Weights of a small GPT-style language model, trained from scratch on English Wikipedia.
Training: a variant of Adam for these matrices, 444M tokens, 3385 steps.
MLP neurons of a small language model. Each row is named by its layer, matrix (gate and up: input weights) and neuron, and shows model dimensions 0-148. Each number is 128 + 32 x the weight over its row's rms, rounded and kept within 0 to 255. Numbers have three digits each. A neuron's up and down rows have the sign that makes its largest values positive.
A block is one neuron, or neurons of one layer that tend to fire together. After each block is what it responds to, as a language model described it from the Wikipedia text at the highest values.

L3.gate1181:200186115096102170063100122242091103078178129102135104127152108163155111092130161132163107116104124101120182211058145138148140082104108110159144153160130177145172149110150148107139195129104130110091116117138115138110137143096087150068080096147090138122115138171127146135147132155108097105118097134207124120086116124130112108198146204156093105155119168103106080101154068118089142117129152179141074122101169172120141153108071140105048128094130139076
L3.up1181:177153143117159190117150102148122116126146098135114124139167143093070120165142134156135082106130114126094121183122166173207125103164079130143166151142159098141106148197139174083128115123074098093081128129125113126155122146094135152118113086120142161124151133169163162148070116119066125115129102167133102159143112125168070047180100159163143142178120139119112145114143185197111139158102158124126154187096134164167174132107145104131146127124173116147
Word-initial capital U. A capital "U" starting a proper name or word, often in sports or place lists: Ulsan, Uprising, Ust-Kut, Uffizi, U.K.

L2.gate95:188072094139077123152133115159136163066092152163144154179121081112123144152162120099145086177123093172110119183141080101154118145139155108143171148140076081090084153139097091150108111107148174114149185149138106186149076129135118117088095095192162166098120144121159140097118158135145100107113128094118105122151065088155142094141056132122189142076161116031127145146173126078149115141113160147116152118107145101170060137119135131159090132140185187143
L2.up95:117144190129131162095132139085141129085089128187124145097108113105140116113173127059092113136190141142147154155103143131126162165128131134136112127104161130139172186082144159103143165118164124149117153146117122180151131119122149046123137085182177101114120148125131095106123116112054086155086094085120119112145160101125190116144154175129115114104121131075158119122123096132102118165147125151159169098105115156157135193116102134134206085145167155145
L2.gate275:190080096129096157073121102132141126121129166145098149145115169157174089102160139116140120064137098101148141054150120150139084120098112124087116169146082136138101139092126100091157100181168156178162153112132171106137095084157139142128107143107124136145104094119208124126090076145138077140100150109167151162119115182185159188098179118132112117098168131151080103123108123127172122134121159130105120107143177121081114096142141110130146107200147118113
L2.up275:125144113114114105108087042151187166163131111135137128122108159171149175157104144066130107189151106121163122120073117189105127112072121151125099130169130048127111037139165127159108154100165148155160125121146110104091111104123108129156142123140113151162193147163133103146098108145202105069127125137150162085144110089162128155105151132104134184164165119170182157185091184153159111142090127111151120143117141129133112107108144167135079124138137117142
L2.gate332:088091132123105145103147115129125131132131146163115175154135185166057122169127117095178099116119137116144130072169089133140170155133133149093172126103162059143142128116231145126127079150174119159143116085184130044166100129192137154095170127141086120083146166134172129107110181120112155114078135077146144118102078141190100167163076173130184141115126160108149107133139133173071158129168158135089144133061134114074114196108095151150106126131103144172
L2.up332:062047099129120152217152082120148167066099120151098148092153127135096136099086098109151158101127127141106141118120114147122126153169169129125120091158122163109202097078144087177082100116164115165128121106137154130089100101121116118076171141170158140134083079131158097087110149145165127129130143050112114162110101209174127163105119177118112148068111125157142131094125120145176107138096152159170097148088118072091137187155097122153143131172080117188
L2.gate354:208148115140103085118107163152027142135160183139175072157132109145159158137099085130168129136082167092123115123095110111127126091103118106080132106166132104139147138152153087117135139162080156153117178108127146134173093084164195086109093023134110070150111180144118149190140114089186121120100120146178177142160098051093147111185120074161124128190138160122063105076199068087119115127131135115109152075122118122135136138151128115085089098131167144123
L2.up354:177145100125129164130080146089083142092124164135157095148097125142147159168144134141115129129178203112104125141079098109184138115124091133127124074129170177160092179071151072115113122167108149124149156117122149141158104100120163103113047065117137130148139132130128195161132123159125129179094103060198140129131133063081102089149112078107084110158099112089097104182138051079080120126124170103121146088097131096128114189129144118127129063101124147152
L2.gate396:115118162118113103147085158113089109132134108141082106128086121098143126108153097158128137157076161081115104174117129119086104134138086111098143131163097077071149100137136072150094181118106192098190135182170124054149095176138105138119137110086125109098189145106109127135126091150160053157126039069121094121123078110192104143136131111098110116078139126150152057067172099119065129126159153106122134078189118133124088110121176113156153160131094130158
L2.up396:130125148129104108165108158152141135142092101117121102128079102177143077108156188101159108105153152162149153093105147182131133100147159139079127131103179120154111126190128152155127123128121129143099141080192130118084094172154130169143112113172211106148146152121133174171136143149154173155051123077135151177122148146139060085143153111105120174126147177172165135137165116146102134088143140144137134123122090135128122103163182098138129151154113138107
L2.gate432:115145130150175064174165075116079171154169153140171139173121140134102161090167145159029125129124098071148165173091078146158086116146061103100144124188143143137132119073125111160196156139118099160107159132073187133116121097112160097157082074197053127127147165146160146135175146090141108154149112092125164132133086110138067148102096106144153110138140138086113137118179187105149136102125136116119149132211158106121138105151106173098106152129063152088
L2.up432:144062143096187141105116149133100103169144129125140143110150070105160124135043140147111144133133124160097114180138095129135148106095128147131099069054067067153113154081095182149148199125138145114094116138153136130168140093114179165088081139122157131119175055181174092117115145106134158071126089150058163110142099085065136193099143121146122143098131047168145136161118156122116121133081177131105134119237144135158086229095108167147149160156132120136
L2.gate491:184125076116163157104127046111169107111138115137146127156131094125099172168156170066090124120121187104130103102124203101089046174087132137114104147115113158140142212136075085180125058102144144126103154133120128160128141142127125121090171133114147141161091170086115176112096119124111182156108121111162102178165144113176086093140138081126163111114124148108111117149185156109086087147135194133065134122110146124124118148200138094112156120140161101159
L2.up491:182157145097100135110076102066149107088131138132134200167118128079075130092140100099144051202132083075161099140141123111097122147102116175116121122041119130108147186137151150136102124190096115128203182153197154078076085145121122132144122118154090107128164144174150156173106176167085106133114130107177129151119073101141078154122087148078188085098135177070167106136135183121108112118118116107120089117119117139141168111122115090158122129133143145131
L2.gate610:118079171125073076149099138178128094091116130148180074165103106105128067116125129144120143079121154143157109118120109178169132166132103123118189162124127119100120108091127091141211175050094149111162098087146165180148085122117192097163118124145145103128140077145110101120130121122133120093142120144144132118085162107145114128140155110101129125145182112131125185162132171084133096118165085146202126096074100089113184082115106150129140163090116101153
L2.up610:132144182110136143110152164203135142154145157097144140094123121112070118111159081121119157159155180092115148163174114116169118121018130128129142124124087175090085122132140130123190136118172159121072157177111160114126059150084168137168088192148118139149143140135108131127110152117152092124093059083094116154186090165145123132156100155129130125126162141131120080114152127140138174152127151136164176171114107050102117193172157083128088113143116127068
L2.gate639:120058106204148117110081098102117084079083104092119108143125142083084115180177092143059125099141131149102158102112144164147143130138125149150121156128112110135181088059105101104143122117087117122139124165135105172162143106124107093138132142125099089161143110149157144099088090131069107148145152128152100177100213127153111148125195119124092120158111166142105127106093120090113144191140110151146115092096127180184114118122173110093161077115044177144
L2.up639:124142178139129175121083185163100168175142062147114092092132132178115116107126102108159123174132116109112181119111070160146094099094106140058161134086156101120145115113131141103137128137161135137057074131154112141068168083138064099131091187128107092121080151171100144083141120153202133169126143186162098156098216118163083205061223142083158072108128125153171137119117110130090088111051168166157115151103070149129091088138171086064148140130089118069
L2.gate720:157106118118132181114203120122197124084159117176146068126154093143169159116153123057131130126146179082079170160137115126155128117142157133103128133122168101110127101077098110139146207140127163161118131190145174117135094078150176163165088152131163155133163119097128159098097133109162132148122135032123176105126154090147091230101156114060096131034153144203168152094134102106123146188147126118143137068174093143147147144166119102170201145105171205141
L2.up720:143125087146116096098146096171139093136187163094082119143127100079112134096109165110115128120137144115122175137041118184036160154091119152158093113159166134119136166129114173218142140109128119126083161155125173182154064138156178133120152086156103137114113154076159151146088124169109120174075072071100153183061129068155158105131123147127152116154109153158152081164153108098135168106159154160152155102166159110147144202153152129155151139125116063128
L2.gate798:090114063107043111154093157145114149105183156134135063177171143156063097158134141121070126139103111099115065059123105118194096124107206128110176206143151113129139132110112123154122162159145180114153140128173102130165081130099148121166072124088153087069182051095185110105097184122102101148092127132134103131112173119096127108113087123162114200103158132088131119189158102139103156123159163096128133145107174117127185183083175085111174073142165117160
L2.up798:140145151078078112212157109085120126199127066215160087165163088156108135098153138124136142160072079139111071119120117190125159145142120097176104107115085176166138135081099127148138095174127139068121121157154087115159143092067133121156087007162115156129061108114163064142162177086154136135134160125053164158122098127114117162165089137095132112110155139158144136128094105137115100114109168096128170076177110168128126143144138129133160158152113123126
L2.gate864:161109136100127145124122167178072136123105178135142137141179115091191170109179057128089110143149077179142145166122076110128120171081123103128096153099093120182116166121117152142121138088132112157113118141082125160190074137126177164147142138150138158136084129118106078135077164062139187146118191116176157143125094152172132112139135110082136117103092085074156148130102070130086105151095073151106160082104177123126125172114087103139128112083049125133
L2.up864:123117082158059133113057129125158148114104137163125128151147130132137175089148150097070103124154105157130170143090130114078125176085152120148130138127147054101167147116168155086145146157140172046115082154118134150122136174137099157105116135186107108071132090128157158170083122121078111174118122103136095174159044126175139069155136139108073154103179137134196130122178105060124088107106191131135177109125141094223129102121148158100161121103140130147
L2.gate993:124136104144101203119103108118121132082166144218163136128114113128117133104147173151140114141126138115134163086100089130087102151102166099165196141128119111145065208128116105162124089097119120085110091125151103138102055085151143116136113145112141163104125141144097148067201125174083232131093163130175097130103111150170162133145067127158163166118166131109151100124127137160099117142114198132125115134095106128181144122073068124157103139028154168103
L2.up993:190099096083146165155134062117157145115158136103159148089137096150085176111168098156132161155114141144125160110179118119124113190062178114165125140122133143098085207141087095159144128121152121106114119103114110155085089133149142132121118158127137140149158124099135128087093184161088201090156132109173087109045156118163164131143087123164153127099145105115116072085197105158107111096097194073169166133112121123150109147141105103169100156100096158116
L2.gate1163:154142160094081156114093081144089126142132095119169083100149125098151087104170181123176115114127112107128150070152101078158093149094094123121098169128122142120139116150181107188078162076137147145105158111155104160177110134144111093124087080207166115124152181140108117102070205139123089132106114117141105075147062088176116085129047105098159132100148137037140070159144098159076136131088150118132131104078140069141113176126142129161110113149118195177
L2.up1163:100103150114091137130116144070183177128091068194134113149105109115089128115140174019125087177142108091087121121123114079121112179127135109143143166117127087131167199059153149165130148133137199084179038154182162184123111071070078126057119044136117108080109145163171062145130088081130128160106090089155118159169083085128141106141150175153155159085148065097210127128145063076104099109118131107146147123153122106155142160144123105085123145168169115148
L2.gate1213:142115105105136127206153185169090147089111145139099110099131105130068127110110100140121121151167143108182116089190139166096133170141129134154164177104107165063131108089168109119199141117069158106113178189124129137094115123138148126171079129079114146112144165144167122120058129097098116123083203151141146154140150105115114097147134070178133129142112089128156102176166110190084169182104213077129141095113077120101161181111100179102140078145165128068
L2.up1213:134185134155121103150172155094106142076142089109123096118166180100068096120113122094115106153110111106179104062112127123127177089150107115130165051090107112121166120102057133111126085126060106185076195156171155129101080125124119086104108177084143127134091129114154118141097164140120115191096051151125167167121172147139074156130119072127106157117136114067202192101085086093125088153078122100139093100097123144127110160115154173154116102130158097129
L2.gate1277:123135143168052091167092100043115110200121186167150189131115133187035200128171126203161166133128122130115135149103127162159148149156110180109155125141130122132142045144145139161149129133097099111094147151135152195099100131124165121165079169181138143137154146146164124086106146127127119182124128185092124186110166133132153142086109150138134138139115109120186070115139157108119112149147152110181100124204087148145106203161151127150152139161107182153
L2.up1277:135149079114165101098159109155121092113091189081180154175091131093127114070167068135108067137116117071118096157146117144136085140123175206108120118114099160101171127090176160109111128153129109095129161136149164130086164099136160096178154114131172149143076096118097141160127091062093193096132127121150146169158121104171111161096115175158134127130162175084063085184114131114130133120116093187099196142097161102122143141159063093107097106055215171152
Row and paragraph ends. Line breaks closing a wiki table row or a paragraph, plus "described"/"written" after a subject, and word-start fragments like b(ands), fl(op), bar(ometric).

L4.gate370:168156096151079108143135132119177108082085093086097062149105118155151146181198116097118135146085128125181125129109153096105140122100175083107132130126118130059134071167162094152137129114104145142119145123094123089130106105150148105131123146061132134135099133164174114121150071088123155109037185112093077076096107161128120109144159091127102109094100143112159138160125119128094148134084123134116176136055144073145152143140136110164115122068126155214
L4.up370:155125104093188134151153165092181105089047095158046150097142153113091096151073089075071117105125188141153124125148166146103063086121106140095151139109091098128108136073117127132130121088120117127112135136174153095090172148119139136107107125136179159129117075245148108129130150160124114123153235190142101112073107123128102163107172130138083162111093059129182137144078113145176157134125168138177136128060086151157063182060099158097109115094144090129
L4.gate377:157091119131141104041070113104098142111169115125149167099126162104168145142159090155157117146132124137130133106176110139119097137130141086123128132156087118171133153131133175156110175172115149102131142204123097106139147113110088113078172145094151091142105150059123099120240126079092134133131120122098112158103164110151098144048129080184155175125124118140101158188150111147072084165202099130173129113075166152135162128137151136167134139128101176147
L4.up377:088070123136170117106105083141152191058158102078136119137144201153145139129133077136165138162177163117148133113136143100104140141098180128110095141183154109111122130113134179159164101119097194103124139140132062130161164160144146071113132182151119120132133125102148125094121159103151110154119131110075180150141126105085173176153156111122126110167117110137110067232141155177091172132169156142139124075100130147115123134113155165164148192143068149195
L4.gate832:131082155149087191136107171137169170122130091173128176175097131132137044166169105140129119113156143133172050089122144094163141166114125152151131149174178130157151139157117126098136122113129125127210129163176144163143141120072120080125154129117133133102081103142189115150131140111136149165089176137141160120125177119163141129116129113168099129131132120159094180115101126153137099178137207177113089102130082135086085162122114150168090096115169134205
L4.up832:098122144219106123136118090138079132118080135163173110168174122137185172127143121105107153127139147130129149092128086194150079177128061158142115144132103129122084160131193137168131147140128164096141123109082115124103152081128126144102120128094123143135167146086113134125145105111113139104158166135088165058059100129102085139164136132086117156104064091113123181067129173087137142019121105105132158100140117133141077159088128186115111141132054143120
L4.gate1195:106100131094104131135129102169127124112100154190126155137131130161133133098083108079098126100162149165138156090120144158121011133189149078129104130205190136094152132166176134135208104121087128201119138175140129140146093120081127096125170092155114090210131128136072082123154063054158147078114151195139188081108150104144114133178116122117117094176108129070107125175149172102114154162165060151115104120133116110088080190100079140175155141117175148141
L4.up1195:127129130071103100039108107130070041109106109121134143132107125083162119138117112104106108106147162133113109147121172133158065118130120089122118166152209149141063064131124192149152152155133136150147180080154099094139122096116111167119140083148126144135125153098167076076116126126175122076169095121180166192120108128131132093107136074104142078118107173128093116142137171110160087080147206145135126134078116110198102124100098158136158130124157135037
Word-initial capital fragments. First capital-letter piece of a longer word or name, mostly E or T, at cell or sentence starts in tables and lists, such as E in Evanston, ERA, Tournaments.

L2.gate47:148143088091124098141167103151120162159154080124168119089159116192041157128142067098156103189101111123129141098083114142205100111134100136152147086188172137097107060159186138119151120140139098199141118083138120134128102147146062130140129099105134211090108125094190163141170114131190174121149161149131136124072094132139148088115098115108147158143096161141067146164144156058098152113102128084128135102100205161185080092122172117136090082145136182186
L2.up47:118125069151114078151170136140148101135170099119105102123142165167058078092132057096184129093121137099108127113136170112106171152109136137153088147169126136131136108145126116172161080129158091195166111162102142142147133199105078147143134103125164156136137141126129177152136137164155136134195209110157119123111133106115121103077180217149088172156120174168117121115147136069115129142075157110162137080061135150136126137084115089094070122162111149151
L2.gate237:179165104118113172100107134127167107139073196138101110097091183104192189142115141172193096108144183125157148101095147183188079141154146156153157199129144141078139061183121151168146151150152127150119127174110145145161153142120093102099206185166168129107139112137157122151168161117190058196162113073119155158138199162150161072071160165169130174144079136110148157173115125072152154152082177141157129108173116164156098076166130088141125138106079111107
L2.up237:052145115166143188072147180187104101120090151148076128107131161094178116090200140162217114142120182107138159106121121150122161176141132099128135167153185077096156071143141103098153122190081084136140138126166106135097139121105140162137171131116080097100105143149162082147090150087175153189143135098106121239066115166104095095089147086151156119158128142088087127136094179118076107155138115159112131070149126133115132133135117065129138127072111159133
L2.gate283:156130072139105116087111122075156108121130099114132152162139115153085074123157128077146037093118137128132131092147145090124150210130131165105122181105131141100141159096164182118161186083114125103120168211146158067118131070080125132137094082136118118088111118128098096165117113094125118106066095074082071117085164139205086159143100148167091035104106117172086128110159112146045097116111134148085126089102103132092119133154126179137125133114125137143
L2.up283:101081160056084135140122153125127165142103119109172149182144147157122076125090142075128120084147123120128102098126107162169156121123110128136173112084068171141170088129066156125142128151090112133106156108141119030150115073124185145124126141159118147082122133135117091108143142102119114155094183117119179128104112079118135166093081251125129088120083086204156127138133128133048145081107075191133121129142089130132127149067128169103179141096149152097
L2.gate501:101127140092144108128094155094143162151099104157122129103139074152124141061197096106136137133107063103105134138123119087139057131064138136101137200144115129159157134089171142058129134139131116164171080127140126101101046092119099145122167099076132126143202092187157145156145128125117168175118163097165108130115120179084111122119147159230130120166080120059099140152123114088099106111149133161152162084135151106110089133130109099128098104054151094167
L2.up501:079121152106106122107160096078136147125125067122123125129161114078134157136185092141136135082088135157061170118118122155179095106086188161147175147125116108163166092128121090137160104174139114108180118118163173167129108145142127121089135085164162066154183117188139136127095083141111092173079135145060109162078124126145109124155103132171124118166095074106079101165184132124126102141092106103094150118129143132131157172131089081144121067139111170131
L2.gate588:083159166119081110123190141119119151173111166159114094107160149099080155109143135147150112119145095108114137121092129161153097074095161153155144128137098171081102123125148122160101118127127099121118113141127135100161019110095116134090122073155119130135146072097117129123145106105133181087120107077117125125137057148140118147153087120088100149150130153093171116139169115159127051159137153086206067136142129096125080155125109116126130163129116083140
L2.up588:137097098075132123127102089124093153155121173093106117152165112088146101194150126147067145083150082192133060154129160140112174108128096175124096166141174091095095164091151162066150136140112143144072136188167109224146093142126173120100066103136125156129140122086119150156096158070144138119131126149140110130095097169099165093131109157121123126056123107160175080084230134152134049118133198110132134157126172134175171105104100089158132117173092145162
L2.gate631:170115111177135144091104108216159139059157165140131141145111095195150143150157132154123124098151134158138083148184170085128119129135123159074164126122095183127141128144156170080153161176053131131117175158115109144086142067146152119055140144053126163082141151135111081151159116165137139159134118173126116105127129155078125111112155163136040152201136142149138069152147176139092082091105110186054204144140148137156123114147115154081165094085106143115
L2.up631:135118127064050116121122064190103090123149197173121111117054086212117067161133150144130135106108075088139100097106158135126168121140086117123113133137140115084129127098167143168148144105091101163087178148123101124132187149161139136127131095161145145167080102219181116161120129096125175150134178156126211135099118190080140146154108166135152088102095165123208094175195110105162059051165127157103138118127136116135091168117202082126154129098162131097
L2.gate642:237130140108144129186142126119193181120172119129194223121111136163152149137180155104126108122114126116104183055101151141095161161126144118143116137125158133122155132156150091192159093183133183109087134108116091127097110167137131090099115137120149123162089109080124085092169108197162113189146109147150140098155078071147122111168153157171058163145091112104113107192140174173156130163104093145106134090148129130164174159144135169138145131091129131111
L2.up642:069196076153134103100148142130173074150106122184083078112125150115090086083088103134099094116112163115156062139207112122107085206140120031137112137097135120147131104091167106092130164087138101140127136089134079143141188123109152179105149141146127078106123165183118106129096160087105129038105089135190101120105089153103118078158173119143125147120078193141138112126103102083126145119139124119104105143112164127183086123101120122108122093165140127103
L2.gate676:107102106103134125098172117163088070137137178122120121137122177137062126172094169127119151130166128098138120129174120117166127128099150112124156138122134147136170102132062180154130127120100065110152090126116132168083104099117118119106113104163141136142123118158200156134117137156070093166136082055152083159131124162149102108129109099161157115191120104149106172090123073094082114128129194168115081096095154100130067094105143108140122158097109079158
L2.up676:127163119136104082138111111105089132183119160054091134171156121123099171137109195125114093097133084133147106092116142093125068144178096111140123155059169079083167158178133161071132128123074138100096121145110168103152181112116130135101166094146187118118158140085101093139102158132127118136119168167095086148074175127132121095118165170176175098114116154134143094159098151183145103203143120125135159119145082132129115104107149149169108169138048129144
L2.gate723:094151145131093109118141105135075135164172188106130171144093105140109112120106124087186119119132116098094134091097175155119156103109135175105165137163090133098107113125070196117136129147100097139097139120113109159108092145136104127133123160144176163126219144099151143147160184123103117111119092122131167124138238101122099151098069099081118174118134163124066108119116118109117144106183158209137203122116139128113104159087118127103116096135087113128
L2.up723:191169123184115099239126187036131111158164132092134125119104160132150129147096142094115099087123139120047143184121141156106129114097145162110156130094077093113084182120111139115134137058106162068127118201170120169077170157096108109119138125108125161138137168161177060121145121159114081155098133105046086134156166100108124143147134062129125166161149166148170119133127051105137190098124144181171122156165117078171161169125087128131119136113116026072
L2.gate737:176139123054135143110111109177124121115154139069139109168125107151084125150110118136187110085155137176137125187130101145123108130118208140129119159172153141118064124139142135103143066162109170163159142101151144163147085159113070147102205106135153130101160107086113126146131172136118158162115084140087141133161175137052186126181071098064169136165116168117114098115165160125145148129180091166135147158116177133112142176151141122163135134098142104143
L2.up737:146142130107131132168167129091149034170099103155166134094113162114136135115089101166158139088103156159076154132126054113118099118084125136109119080163146168141086091088181082091144132099088076105129115129189151118161132096099126133143075131144104176170060179104134095135163112141152147077102174084147110099134145134184147065134126130107169097119105136157187113111100165089074133098127058111145180138126178090167194088198137137107096165121145151088
L2.gate821:158088138083113136173089103153120136192146112193119117121126129164164106156139120181094075110147161089191117183150115099086137151108100179134124163119147133095136130078101159154119088136095112153120107127128130126122127107107142106157191151169097131078107094132183129203163134088132133051136092133121095159129117085170183107145156181107115193135122134103176141157108111115136101159120105198100079090107106176104140151111141127069090108127130186162
L2.up821:093185147056159078154143147136160108122102094127152146115134106122163176147189149148160117158135117075156122137164114112107137137144136179133099133144161128132176127095132093132155094158115167130171137106166119066131108139201146138139106101140127146095124152162171081085169114078168164096109108126134127161123144129166192156094189160172130138141121078151160065103116106142108066130133149159100146143081157138107131143125120092085089131152144188121
L2.gate897:109163084093193190148123117079170180061115125132127155128159106140151136157161129106146147134088138132110099085113159073141174171188091155177083111096113149109173103118127130123144147163111110114146167087117088126128176128139085124113164118123148182131099063118113085102182111160107146134132140157190165112145051118084126128181143140139131148145057122097132155135047138134164116137143103155153158093089073157126111122095134168113109109107182144132
L2.up897:121093054159146114142135133109173190134125182138095128130153160160107102099122129138045135167123119174142151168133154098113111146119111123126165057187100167115105139130132109113122091063128085080144142094154090117140132176105135108120138126156131138179137155087158109158135116167073132130094092140137095120102086118115097152166171161110099104149097136166153126151170095125155107109144148131148131160157134130119142137078111114170117122148124163120
L2.gate958:103108110149101102174161118122138084078113077094118143161147173165150121094153117129173131120151136073109112210145115141155135113103150185109141139101148122139094116066180137137146082224125084118173127147098118101108128127141148131175145127150148127128120084124152176157126140113132127160115107140090130148114103135142145131127154125062198151088166133165106138131087080130106145136146113108096094144150145135154140158161145150133128023074080054157
L2.up958:105130101141063129194159069179125078085107140149126152108122154133134095067071097105196113089103146067074161155163110213107164137208179164107177115135133180160132118146169127093118131124131144148096081112102112142131131120080087162144130138102121107126208120123158122131112129139124113087143184119128090145107121149153157175131140085114135099121082111112084164037144073112109084156146142221073169110094122128086171107133111113104150134215118065114
L2.gate1059:132111036151159115146089109161095186162162103176165161094090148065110148150120122127183175137109102147126152162061157084100145124160183109192102130143087135149136137173129104104110130172139134080107153166097116138102138092114156063103170120169174161153100145096160083157147172106092152119129184118106112096075211121096169112147093124126113070119158082133100186092150130089065057116218168185133100101124090148090108146151141119121125171090117160125
L2.up1059:098142067095155141146169134140132168149093086137133178136106051093078076143149124104146122113065116128116127145144145079161208099090158164078071153118116110112148100130190147090145172062148116095137148098146099170117092143101180102192127137097131073122127144086176070127146161114130134161108166107095137185122127145167150121102135159155179041116129106138157112121161129136146128103157119110120078114118101105128104185095106128123067123130157154092
L2.gate1070:131135154201106143120136059149122147165171126131164141132137175154131160095137066094148130140080159112176093146141131130120110119097148150114175136071107089134193138118168163132066099127155107132059102088186133168135061154177099105122156108115132137163093099147149168118170079127163111113131173156062140114106149207114073140105160111080115103161082121227157161124174103088102112072138124146086137137159122153107137152162112100135152157104158124153
L2.up1070:125066088106164081082183122066152111150131135128129115122115122114142174130132144124166141184153172073124161160121108101161136136143109158083125110082110136138147114050098138099113094131128079168119115114104148120091143186108159169113142136088113146095089144147135117117101097101146160153150141034096063148144138144074107153132070138050095110142049143138157156127143124133122099116136079159106144132103180161108159152112079070133114153163148124111
L2.gate1304:168172086181106150128096177129154166130106114144134155132169141162141132106167170152139096142134153145171141121052143125146124143135150132084075123146115124098111151126192140097154206114083119164135179113135110155169163125126132102132053156128099133154136157132147144114195102113131151117097148152171116124081193079161089112158084159123117148071161116119159130156118109107126170149122129118190092132175141112105050156126161122117178122130139179151
L2.up1304:145194090163154069149107190108134142150159114090124168100169140170167120126156156116178124122137169108160133125088177186089073094052200132056126156181095168109128179139130135135202109101112104130141119168121125149150099200113189140146122092127091156111154175136132130106169166096117113125121163117128177090064175063129128112135102167144114064106139080087166091144177154126104123143092151070112122169149126122091098198131126162180098109149130127148
Capital letter word-starts. Single capital letters, mostly E, U or O, that open a word, initial or abbreviation, as in Thomas E., U.S., Ole Miss, E-Books.